config.toml
num_hidden_layers = 11
intermediate_size = 448
hidden_act = "swiglu"
norm_eps = 1e-06
positions = "rope"
attn_scale = 0.125
init_std_qkv = 0.0844
init_std_o = 0.0
beta1 = 0.95
warmup_steps = 200
doc_mask = true
train_tokens = 423500000
MLP neurons of a small language model. Each row is named by its layer, matrix (gate and up: input weights) and neuron, and shows model dimensions 64-191. Each number is 128 + 24 x the weight over its row's rms, rounded and kept within 0 to 255. Numbers have three digits each. A neuron's up and down rows have the sign that makes its largest values positive.
A block is one neuron, or neurons of one layer that tend to fire together. Before each block is what it responds to, as a language model described it from the Wikipedia text at the highest values.

Responds to: Mid-word split fragments. Short word-piece tokens, mostly "t", that come from an odd split inside a common word, such as un|t|il, of|t|en, swif|t|ly, fix|t|ure, and (|t|emporarily.
L3.gate14:114115175138144130147137126102109104128146173139114138150101141110124135171181148156110117132141172091172087119129136117146155149190142122130170138146138117123116095086125153140126110162105158114164132105159141084151116117130137115131138140119132155113159153130188122104146096126109138099131157134173108123119127127135119139137172113119143140125126159120099118164156122105124142114135
L3.up14:092156133084098142112147112121102104137161126141104079150084114126084107150121101097147091131167128123205113092141097136114144131142117115127154107121184094093131143118095158146150131143144117136126150112119116140129169108154128159113137146143163126149127138117163078114154128095166118082123102074118114110133088075135128139113158112129131171150125132126177118131134099127129086132120
L3.gate23:114147154083111136104117162124141097150132138129134110175121152146127169134105111115131143130103108128149123109125127117156139096127168127109089139148129102100115142124132135131105127127117137178087123105108088143121149162164124079143132109110154128141131142082124079167098161120131091150078132117123092155120129088137144134160155118131113113119128095137161182113131122150133120158155
L3.up23:109143165117150154136168163112158113172128182102127153113127133123129138140092163150136126121162131100164082122161143145161160126159138105179132123132160122130152163127115109137106164117109133109081142093147088135147105140130126092129138116161148134149120160125135111160092157110142087122093093122097071156144132101128136093111167101146118142122142101127121120098142131115144117098105
L3.gate38:157079099137177118173148173131122144117101126110164146144130062109162173106157162144114129180156126185106103114145126115113155100154173133131131125104068189108105106131153134118111116116146102116154143124137117145135144076083123131148139140095125072126121145098142136158164133115133124144161119149109126115114114126095140096148111114127102128114110144166138099115128134100176155116108
L3.up38:163093128129108162174085126092160102112150145101108130158145112110151112116153180170142152122153105160106154120095148129111169128124174131075198106150146132123129132143124125073117129105077133100156133120176133135142127081144140086143138121146129148106133131083119130153176154094116130151132110085086116120122144152127136081153086093149102111119087153155132094159128117099106164136137
L3.gate94:120149111153108134176126114111186120163125149128143149158124157136153121136077087140129125100118088159114118131120139157128132147106099100094156115119102111127152098124107101110125130152099177163112149107142163166161106115155138098090085144155152128150135182153112143118149131151080134050104110118089160132150115115112108130131122131155147137153092128097136123117139116111115147119136
L3.up94:154153104173091145164162129111143158139176161148094127075148116058133093136107151137100156124096139140101154123122129135136111119164154113114170114150124125115127138109098132164089112179109102136131120084094154077137119146143108135115135124093106130144125114165131184058102150128105149089103097150107134127152148088124139144139133112163156166175154121139099160125097123146120083097095
L3.gate95:139154176113117093119160093094127097127138139145124153160163105119136099121123151134124116158162125150050075150117133108174117142114153124114145111114149139145107102088144141111150104122109180153135119105152129144138091192118140112108103135166145133111133098158078125134113156144149117141083069126141089119159097151169118130134137137115124130142153136106152139105082103064090130108109
L3.up95:119165138139126110108119168099130153109167129092145116135090118105096157172129143129157117135110070147152152126127111125139169124136114105172127110143104105105132143139132169128145120112111104148148103133123154121099179134139135122103153145062133154109144150168131131131101111117101147112128176135150166136129112134108152163146146125098117099125110150095153168118130151081110123127100
L3.gate135:175088168119126138087153139138132143076174153121122122160107176097174148147106118137115126169122173112113113106143145137085140166151159147135140109130145096136098167099169082113110115092126125127108117187167156122131139103129136122115131130158139099122120091168138165130104157108139113135131150136102155134135094145139141104103142111139144136145149177178159126127102091101115148140064
L3.up135:168086071141114155081119114112122156135149125132116142135103145104098124109106158124140118152103138164134131142130100162134124152162131142149105106160132161086121142120167115122125141096132128157079155111166128139115143093083100141126144141130099075093133090148116141101129110108173128136087133077109143145124091125141129123125138167135134100137128114145127120124134073101144147146100
L3.gate172:114116107091111160116159127144129135130146134164109080095152144149140119156166116144160115106156125120163106151090124164141107140119138139098157142165125149123111074092158127122088145106168184096157116121128129115186093141123128133148114084116121151075103116151135145120147135126121119128102101107159160163148121105159125128143147179131126158129138102146126137088131151149108168136128
L3.up172:182102117126111060086135131153137127137123127084094145091127152178161138130144072144096166151153129155132115120101106080089134094117164164124136090132095091134136133160113184102115130131112144123155117113150077160108127123131145140104088129109151142128087124174170145139105159131128135159124133140121122124131162126153145116119133086126123119089122145121143148112147098118110163143168
L3.gate184:152122129144125116117131152131124097094095128157158130142085150135169125140138119143143113172123099131149130151116131133095117102109068152166125110146117111126080113120169141184107127113079079138083127127172187136149157146149108152075131145081147137153113124144122098139115134143102083152138092112117154104173111124117147086136155136144110139100151149159122136170099158106160128140162
L3.up184:123101121124152118180130123156100097105123089119174142105105119125130178140125100139179142152122144142100103081087097144112141113104158133113129169129098152104177123093099121100137164153113163114163187102120102103151149133121123126138137077135125100139122161157160098155097122152148126158131135149126156138141148104158133104145133108092136105133159151157147118119093134136101149172125
L3.gate196:118102084076116146132139126131140108124148144147112139100098084130121174100118152112111150119125154101098150156146160117148106152123144118113133151170123136170135144137165117168150158176155113128133141131144110115126125179105143136153132155163103133115133125131146122133083102161079177127147143135149130135096126163101129117133101089166125113111116158134157136107178115121139157129105
L3.up196:104120115130095147097102161179158128148119146092141120141128098136114124120150132097110129122180164112117143109128104145153149138130143123097157125152094155138141124107109130152124175151171154134168113125099111113140142153122074094121149155118127118144160125117133141138126102135133166109131108142177144113077108175102103113133144127142139153108118151080120099095175143115117159155119
L3.gate209:136124126131142104114187129112103124107088100118116097131138123114113098104093131109087145114112160130097138166075131130141148125129183130137092126121092114147170125142154075141155148144085162131145149176123123109109133141135142148118122116116126077093148101159126143142096163148114114112129106138152171125168119083149101115199080121117115133149156125133129139072126127121095134096144
L3.up209:098129159118154119114114090172122085111126136164125120124126137086132142120122176143110153081116153168113140060088145125094172156140138133093110072087125122120153118172129174122103153157139160098103151094169143123133089129144116150128131157129148110106129147121150143119158136160146112131108155135147131105155121180101121144154177147127111112113176117136122151083133096123125095150113
L3.gate275:130174138098119132130096102114174147154152125120150121116117101143150156154099174104133146123112125134132110081117150106128111134133154115087173160176127133123147108121143117135128091160085141146114121099149160125153150120085118117104103156124133076126141149112130151085135127101171125128073178136148142124156126089127103162118126111114134210142112151136070135145135147129126145104145
L3.up275:143137134092134086108122127112126103148088131135139131123106115107088119141096166144110124156128131089101136142119089112123130110112134141125115144126153125131141135094098138105087119130099168183097118144090058137167099105177089118151118100096110145188167138108101110121101146137111135144117095121132136158098119142145165149133155096115108152101131133085172138109136142090117172150147
L3.gate297:136093140109143115087119151135137132162143162141125131155144135155140139158144122078102133097109145156085140130118164139127118128099147137117106119154097119114112153120178116106142113089146103128134126141116104130119163150149156112120096124107158115074148141148166091113111132164149093127109131135109125165155085152152141094213135122125070124114122108126140139098088112123093168111146
L3.up297:158179157150143100147165133089154150119131093115104125106092130139115106125111073099148149157129114128094105105107108139132107147118135147106137109171166107105112097160184092122109109130129097106107142146131151163105108107104082092172154158158101157089104159154097140136087123127134148114120167134153124175124138118113163120180114142156116113122125125142148139101144081135118154185147
L3.gate360:120094147150094139122126138101149146122106134102138067120159158176152128114170088106160116099148118149159109112101166063191125162143131141107150160154148127098154160108136122156123138146131124187112154083132112114152156150108117119154134122146114099115118141138085116126166144113086104120096152140166171129107146136120089110132135101130111151155129124061117162073109164157113120164114
L3.up360:100139116159121127126133130128121128100100144142106133116129100134133121124163167132129079118147126117126137091115116110127119130172085103155208116137141146107071127121104109105129122141164139146122142128132127125148145168133123136155159125124156164098156136129156156125101128129129146142081148171121168162127150147103158118141128116153094097151157190150155099121185146108170113104138
L3.gate363:120143167115105144113129101114124143162106134154142175149109114132123137123163150152158161099130129137164145150123095136136150111133135150100160116125139115147107109097161130146074071107141137129157185156125095110145140084113088150193134066131130106093131155130134141159098134128105137112117142122091141126069119090083114113113160140134138180126132160140123128101124138112141117093155
L3.up363:111088148104143107164118164159190123115121166154133094145099121116121074109103150116114119126121139149122085133110125111089155174148192120137106139138109094125159121099104140140098127131111154139111114120133155115114123125103125118110140114126126114129131131131101111120154137127107105126174071113140136139174081122113145148144135138162136186134102127128108148115122145179113110122139
L3.gate364:117111137145129120108160137195111154165108104103108121150129116137131109107128130146144130075127132135128091123124135117122105130112107128128158115149151093152130098132140126111142114134108129102170116137166132123083111123089094089169116106177149085144154097073089113116109110126151168175085135123134157118144141117113159126130142115136109103139105102127120133075099153146071169125102
L3.up364:161118160107119148105105139153115190133109144087135118104092137144146147093137094119187147098107141182106164109122138118091114104106142122168124108145122111121110168126117090147143123094138121106144136108162162125099138122143144146117148088128114156109121147132123130162135160120158092131113090189093132162134093110115173142115130117092070167123104086155139121098133153094120087129128
L3.gate410:111153158115092150086141140136147069131085138142104122152134099107121118128109095107144120093094110111134094126131141123078148133121138142117122131128146124164075129115149102153089123157117175150116160137119135129107131129155133128157092105112126118078133119150125112115137129175148094119133094080127169172146137112144146074141130099136156132113147091092186142075110118094137109174141
L3.up410:109119137093131126091129135118131148145171167145111146159107142136135141138170136121083167133095160147150145125095123136108133107140136150126131130122158161142168152127118124147106108087095146134101153157073176120078147176087116108117129137117110155115129147128150152128147131112189098128094090124123160106113136100173149116099093120143107148148124118128135138134123151116080117162158

Responds to: Mid-word fragments of split words. Short letter pieces inside common words broken into several tokens, right after a prefix piece, as in ad-j-acent, d-ep-ending, ind-ep-endent; also opening pieces such as Th-at, wh-ite.
L8.gate209:155160081133120123175133155131111139102121148115159123135151110093155141136130113158128123144127132111124125155151089148092134077131095074151122113143133105137137107128124132121125132123122121121119145156129155130168107181092132157090089120133173149123123125161103117155155142141121173142101116139102159146113127076144105132100166176111131113133063178149118134111098121109086137112139
L8.up209:106132162115108127137108127153155157101166164138129167099122119159145066147166120101170137156165098135116128110134098096091122131141088095131092121142159144117087179155121134123140120117124147121155133142152139091110102113150158111090126146107081138151122139123125155081141086140133138129133183123105119142148131172119109127087062081113113115141165127128141165120108156112105159151149
L8.gate285:115166132079132102123133098154133121144131076143139181110118141162122116108095144073106134139146120154133128096063098119123154158111099143143150131094154135124100113161128136153144140085123137113120164128129145128116094107097121134135105150146165111105195093076114129115117140069136156150116111131171117138124165118140099108135126113122128139115112142156150131143152117128173159108129
L8.up285:145119128092111100148108101109129136126171096141114116155079100139131161121136105134155104147146097122130156104124118119085117114134113159116104119146107118104147139146121120135080118128138155122148172115154187124122118144135121130112082169073119171148142093154134156110157125178074145142169140114140162136175172136135088097136119125116173140127160149137145121165128169140113124152119
L8.gate328:153128138149119114123100144096146112132125168142141157158162139107115136098145138139140099139138118150136124103109150120089103120114116132108139172137115138134120061142124147197085117131149116130126093142144179142146120101161111098113134150105119105097133121136110122088104093119124087114102176111109113109133167125137151155087129140127143127138147132145151158111088182144132098123100
L8.up328:136117154131126108134102123110125094142162106146145114156131170155114103115101103152141120095127147175132141116105103128119131083108112118132126127105092159083115119178107129124113102142101087086147105110177188134121104130147115125127124106142177116106125105108139139104111139125135118132119127139139135088149159135165134127141148145121142159117150089132101156098144155090134108173081
L8.gate347:172105135104142110148154129107072111131125135134135117115107121151136106126114154141102112134115125168139092098121134129136096131146118109128147134160101101131135124108133140157098121051136092087155103153138154144158155135169123127110102090133152111143092128146105145102136109104135103108107121140139145164143158123151122099154111140140143169126129137138162098141100180103110099132089
L8.up347:125115103103121099077098128116118147118116133174147102144096138096149095107105119093160108108134129113122134131127148111073118196158138123114161148124116108134133147122110119140098120148144115153131158154124147125121106093186112141087130117105144122149119117124124140141148167159164075132106124116174127152144131133174115139122140122149092115113135128138144142142140134138104147076130

Responds to: Mid-word continuation pieces. Second word-piece after a short split-off prefix, mostly "f" in per-f-ormance/performer, also R-ep-ublican, R-d, and hyphens in runner-up.
L4.gate215:154130136112140117117122100114130091107146158111175115109132092130106099136177104116144154147123084170094113153134123156097117130103115113122162144179109117157135171181149115148105154130127135166178111170132123107114126137129077166136132108142144188096144121168104177113169093119136104126171113122124121117135165127109112120098134124102101127083164113170111090130131107126100174150143
L4.up215:157167159099132149134165153164129155128105148051128122149126118125128134098111129178103101155147122160138130140111168105101108087134117104131137103151147145169138140161160152123090166112122171125119149145128131069110122122105155127165131138134153132166121129098112129122130134163086120160111137131133121127154134153117104151109144141139133160118140144110119128135124157169112138138112

Responds to: Mid-word single letters. Short fragments (mostly a lone consonant like f, p, n, or "it") splitting common words after a prefix, e.g. pro-f-essional, in-it-ially, per-f-ormance.
L3.gate18:149100122170115134085128153112102159105131109133156107145091107134119106166107122151112136093141161119133131150128200136174123142108082152087107140115138145118108146149110107116125137100095113148105074138175125147163101124123163142123102119130133081093095142109141092156138136164109091076112077157148133147118165111128143167129109154154094114138129145127099153128144141156157120131163
L3.up18:149127117133098084098136108128087136099151105183137121130088117125172125155091120160134086105116134175102134109131139142101146130149100121194148140087117151137127105128092117088159121156139112115118149101112109139127190164086081165087135121147134151150157095125140085100126106100125122151144137134146138120122170158159088115089099109138105120142136135166140135109159113068108159127125
L3.gate24:169166147128122132095120107143096130120089136130112161115141150150148117125137107144124148134164142139156127161116100131141122113162127141111170135126137142103148147121146104132129115137108129133151140145179122173101151139147143095160182129131149141130152153105124110102139127149106163134147096154081107125129115104136126107102121137151141131139139121131138109102150154100164085117101
L3.up24:142146109128132122117158136123141103120156084106166096124109144165085160119122146112118127124143125133124146087152130157126103160090114146109085108164166095174144132137088131150179100171123146115162145099153146147130153156139113091147167143162098132149118157089124178085144108128161131107110145131102110141147102106119127157117101073100148123127142098149125135099140133129167128123129
L3.gate26:152118119124124099072150128154115107140113131160155127082134107139133102085109172178153139071116159133096128149152106121132132110109134141112107101120164133112145161148115174152155134127122103119134173088104150123096114148161081125133124108099124132125136123130149118121097178110117111165096120083130108098120173126117162119119180137141126185107140119126152143091124193095153167102152
L3.up26:123110137154133102108162101126144154104084129120136136109170108158130060089171101114148145176135148136130093062148116167081181128100153159142120124162149116177091142142149122162127142093132124120130120136087149106109147119156120119123139135136122140128137082121143135073138118167151146131134089121091114136111116105128125121110146146129129166088104117111159090076117147147142121118176
L3.gate119:094118090146145144111108141096171086090125172103147116153103111130126075157109107103122110136132132125119082144155104122141124119104139135128114160101090135133126081119132163091106090110096121142123117164103105179113123156111132082138154138125120142136107146155151090117124114166147150164143108130105079099130106125101109099107142136165095137147110107135117136133091124152114123136127
L3.up119:083127138152188159123138111130108092069122093099100122143143137141088098129121087089132116145150143102121169118130093163128170106159148128168174149169164148110161106108143164132148119146107121148114137135168096149146129150138149127150101173160124114109124163177164139125180118136103126127175127135108125082156151144102135169128150144121090155091117129127116094136129142130125130085121
L3.gate141:169141156101139116131106119093136146127135144119119124125143123116104119098122186146137124130116125105118126084100150143146129178086169133123139126160160142180094141184135091155124122171140119106167137151135113148151101144143108134134183105126108114131143111116087137100130105103090086112105150131135106127138133115126132166101140064149150112145127130124151107132105127108158123131081
L3.up141:100126141117155158124132125144135139115119171141103152099137109183101096114149073134090115118135117095105115146111152093121165142121160127158093147095175129124104167119087090176106129138137103099145137131103115110138123121129133140131158082138113113142094077152086077155130146132139073096129124136154102112137181102084071151176168117120169116141119126135142108151094123150197158124160
L3.gate159:127117099171143111174161150176151126135142142142177105154153125139108131100129125158103125130138120122078121158137138159132151107150130114138138135096119114172121120083071141126117149128158108108106115152137192097107082137124121111090133114156121134155123158123109129108149109175134110121127146109175110123142127140133101093087139134158139131124190129096115147113100131115158158107125
L3.up159:140121121162155137108085147151155130124121123161145124124134154080117114143150132108157110115125137095092080131177131101145144097144109103107104133122149129099087113092115120143102076147153115108117103143077116075102112152100166134141110157124103152075146147107143113174129106136139143155131111089106135136089115105124144110145168131161135160153127138089146165088096144084134124124107
L3.gate202:116173102138097132123121088140137157099134130115110114112095121127155079112117171138166097124136111125106124166159169131138148144075130083083115120103094113124149148116167118136109110147120096179132117176136169155120111102105168120130093144139152112149108107083151128136107144131129127151109122080118106108122151105101099110136151133154126152128115141133110149122096159151111144143122
L3.up202:109123120096085142100159125108131116078099122147159115129160106146086118164139118109161114094151108109117136099092168137149140109125098139128108148116102112108121111102168147144110135110150153139086127112112172108147117162145098110166117134121159161107153164124078098117127073086090146161131103134081123154124124144121143088140147130135111138144116098122125121101076119149122110110169
L3.gate221:109090084115164132146135092122107114127112118120089110139130176129130130124149124112119072111165140110147096130120112106115131145150125109153146167131126149065127145097111146111125109155105129135171150105155125181150115133114141104126130102132149100129128149077131128141099106093083095117101075102133076136108114094079153156096109119124109053109136133094110144108148151134134147161164
L3.up221:125103109089145164155119116119179094130138126131119100132093140090135121114116121103139131103159141116164108115121122120098111107141133133139134131124159133095098134090140128136132148179141149101135158118134143148130130107122136084090149151120166144132126124088081110102103164130107126089157113087131156153154166134133114114110097103122167121086099122127100148133124127105114159128111
L3.gate246:114141116135113106101156170109144104124101128096118121153110099119142118110113145149113166089127109175133133170136115115123118128103132088133138121155137142101112138107075115127134169140138175115089108113134119076108120076149070112120163093100138121134136095124112129116128110130138134128104163158112146152153138154155121150135100187138105092094103082139132159134119131099124113139161
L3.up246:161117115140135138169141133151137111098111159129144166150121102092126134126172124153105152104130141107112144161156186112122118096130112120117081153112152117128123116121149125136146106146103154132140075147137126072114147139126143188090099138126128128096090099160118132106168115149143101109134075157140115108127111100102098172126150142111138096147142104125126156126111125104100092155130
L3.gate254:131183114068165077119098107142081154108146131143111146129117154091139162159132172136181167113153154165107113143103107131127105187069139127113134192087154121129147078147149112147129145130129132145099138127130137159161117126100127123165149119115103140126103131119156092092111139156146118099122141133118106118138166116142160135149128111175138132125161101129130115093131102148145130156094
L3.up254:132141091162123121089132124107173113158120098148131111127115182102093095112139136131134161122125124162135157141114151110127105163148068139125180138134112122129101107182181113083127108109105086127097152124141111104092112141132124100096147112105161132153091146116138096088144144131107147123120136127121103127086130065103145145112117145156105097128122144127116150113131128157122132155131
L3.gate263:099157107103165108147120118100122102126103086131129157157075118133106133114102100074098113129159160106101142151105167128099161172100082151131124076088170082163102150124137143118135116121120106144145148118152135133139147144105129123119100116113126111152143078155144152166099143097074165151091161120104120124107104140133140096160140120133129144091092142129146131119112147105123113116100
L3.up263:105174158194097112139117118163159128124161131136142117118159134133091156118109111119135143113107146167124109132075130118123135110120085103164132131147103142123100140116130135171150127113141164163140106130163147140147138098097060098166124115130117142110119137158136167132107179127137118142145157114161099126122175135180122152121125127087111132105150143140128101152118137136111146103133
L3.gate291:164114084153168110132140114108126111124153116173166118144121073080130107132133133109183159110129112098093088094105139101143137112118084141130146117104117151098118113138134130073103138149171118130106130167110111141104132135128146110146128136149143152101134122125148100106079087156158146121147151097133113101121134151134133165093101083154125171127161129121125165121108134125135151111121
L3.up291:133116132149122118103089121103132135151117159103150102166115174139129164164109115123174127125134120133139098149142163122122176124083109127117129118124116131104142094099144092136184154121145086127133149134127138080121146114158153092173087156147139154152121120124148081115119116140142134141130101150143077120089169167151123124082133118112135166102130145047090154135135151086120127088144
L3.gate303:128118129134117117149150133122134169145125167128126118153079192128157089100110116125082149123142122106130104162146138100111150077132149140112167118165093117155071073100098104097108118141131134095124153169129151167113118111141085128122114050114160147154075145132091125082110074155127110132134116119149139151085116140158090190132137111143157147101173147125136173081090108119131122145130
L3.up303:125113149137139144110135102121146131115119108128138143137128104078127081150122120086120183130142134164116094158154162111122132116109153157119118130088093119150145082117103129108157118077097144112123074115102132158127110115129125133128162052091142141158096154152111124136131122121158118156099110099107157111101115134092108122141090092109127142094116162109149162151119140136119157085120
L3.gate311:187112175135149134143076133125186120121117117094091106149115105094162133151098151126105119109179104119083143118117135135102140099137131135132101130128084131134146134125101131143126122137112151139092110128125140118175139128167134134164120132157178110143117167108178100136072114153082133170104112098107101150121120117150146137139070121169130134147117131165179131092124151141159128108095
L3.up311:104116147142146142135115145170101137113118109120092120138119154160132105151115115103136116091113142107157140160134111126129127121135129095177119095121093166113142141117114089147163108080141141143093106124113137122105133146122121132108138090089143145057141116135129137139068090096107136135141132120110104141149100086124165095143120142114153103132093107153169151149148178149142125149118
L3.gate397:114082131113153104142135096122149163143092106118142109135144159135130089136133101139101104137124100162071104140156134112099137096164136113137134122138116112167122151120122167114137114102080126166118098148156175113153150143076114141084118101173114110132150093136127089125119110136128141117149110086125109124132118075103109124157136157173113158127096123123102142133125124135106100143145
L3.up397:125121132114142086127119078104113093141095129084109125164145188142151082107128101097125106130104120077154172155138161087124166118114118070148140145140150111120145110133133160167142121080108117113187084140150123117153176124125133135065140128106131119115121153100118109154142108133108107127120151129121117160132138097138090109143118147091104111117155120108147132126176141149150082165147
L3.gate436:168132111126131072123121125093159134144078106162119128159096169156134117162130114149159102132080155167118078115141101122126157083120144110092153136108099156120130128146150124128121106111083136147122130134103179117130145117097158142116140105075107117138131135169155106123124134137149114118108108116140153170143126189165157116115147104103112157129169122124112136100150132131123089147136
L3.up436:130144149114094162127144127141129113119130180115138076155095125173082089168164132135110128097088083111186096165126098111081156126108106126130136156088115130117096190103145123133119139101099094121121144118116132131119184118112107162106070135118125116115146156135113155126092131122130157135123167108135136151108174139120129119106152120067147173127124121135118139120116139155134130141152

Responds to: Mid-word consonant fragments. Single-letter word pieces (mostly t, n, e, T) split off inside or at the start of words, e.g. ex-t-ended, an-n-ual, cer-t-ified, un-t-il.
L4.gate313:121127157141164145147158133132122116139132107111107125094091081142107122156090123137091163113165174106162128110134185164104131180080148155099142143093119107146132107143181150112149119138141166136124123163133095127111124128126127141131160153160124133119102143137075121139114101126177125135112125126172136115169092116118108120164150158116115087126150136127168157099121083107144131131129
L4.up313:157172180105089100139122121132127129132121150109103132097106127096144113170121158135105130138154098118089141095105122138117136122122119124109146112102080115143109135119129139095147126129115101097117121134100054097116148137113109140146146161120101116138132140142101070145096132138116079122129115091161093134118108175150133168155140160128103140165144143110135157143111116106165118143078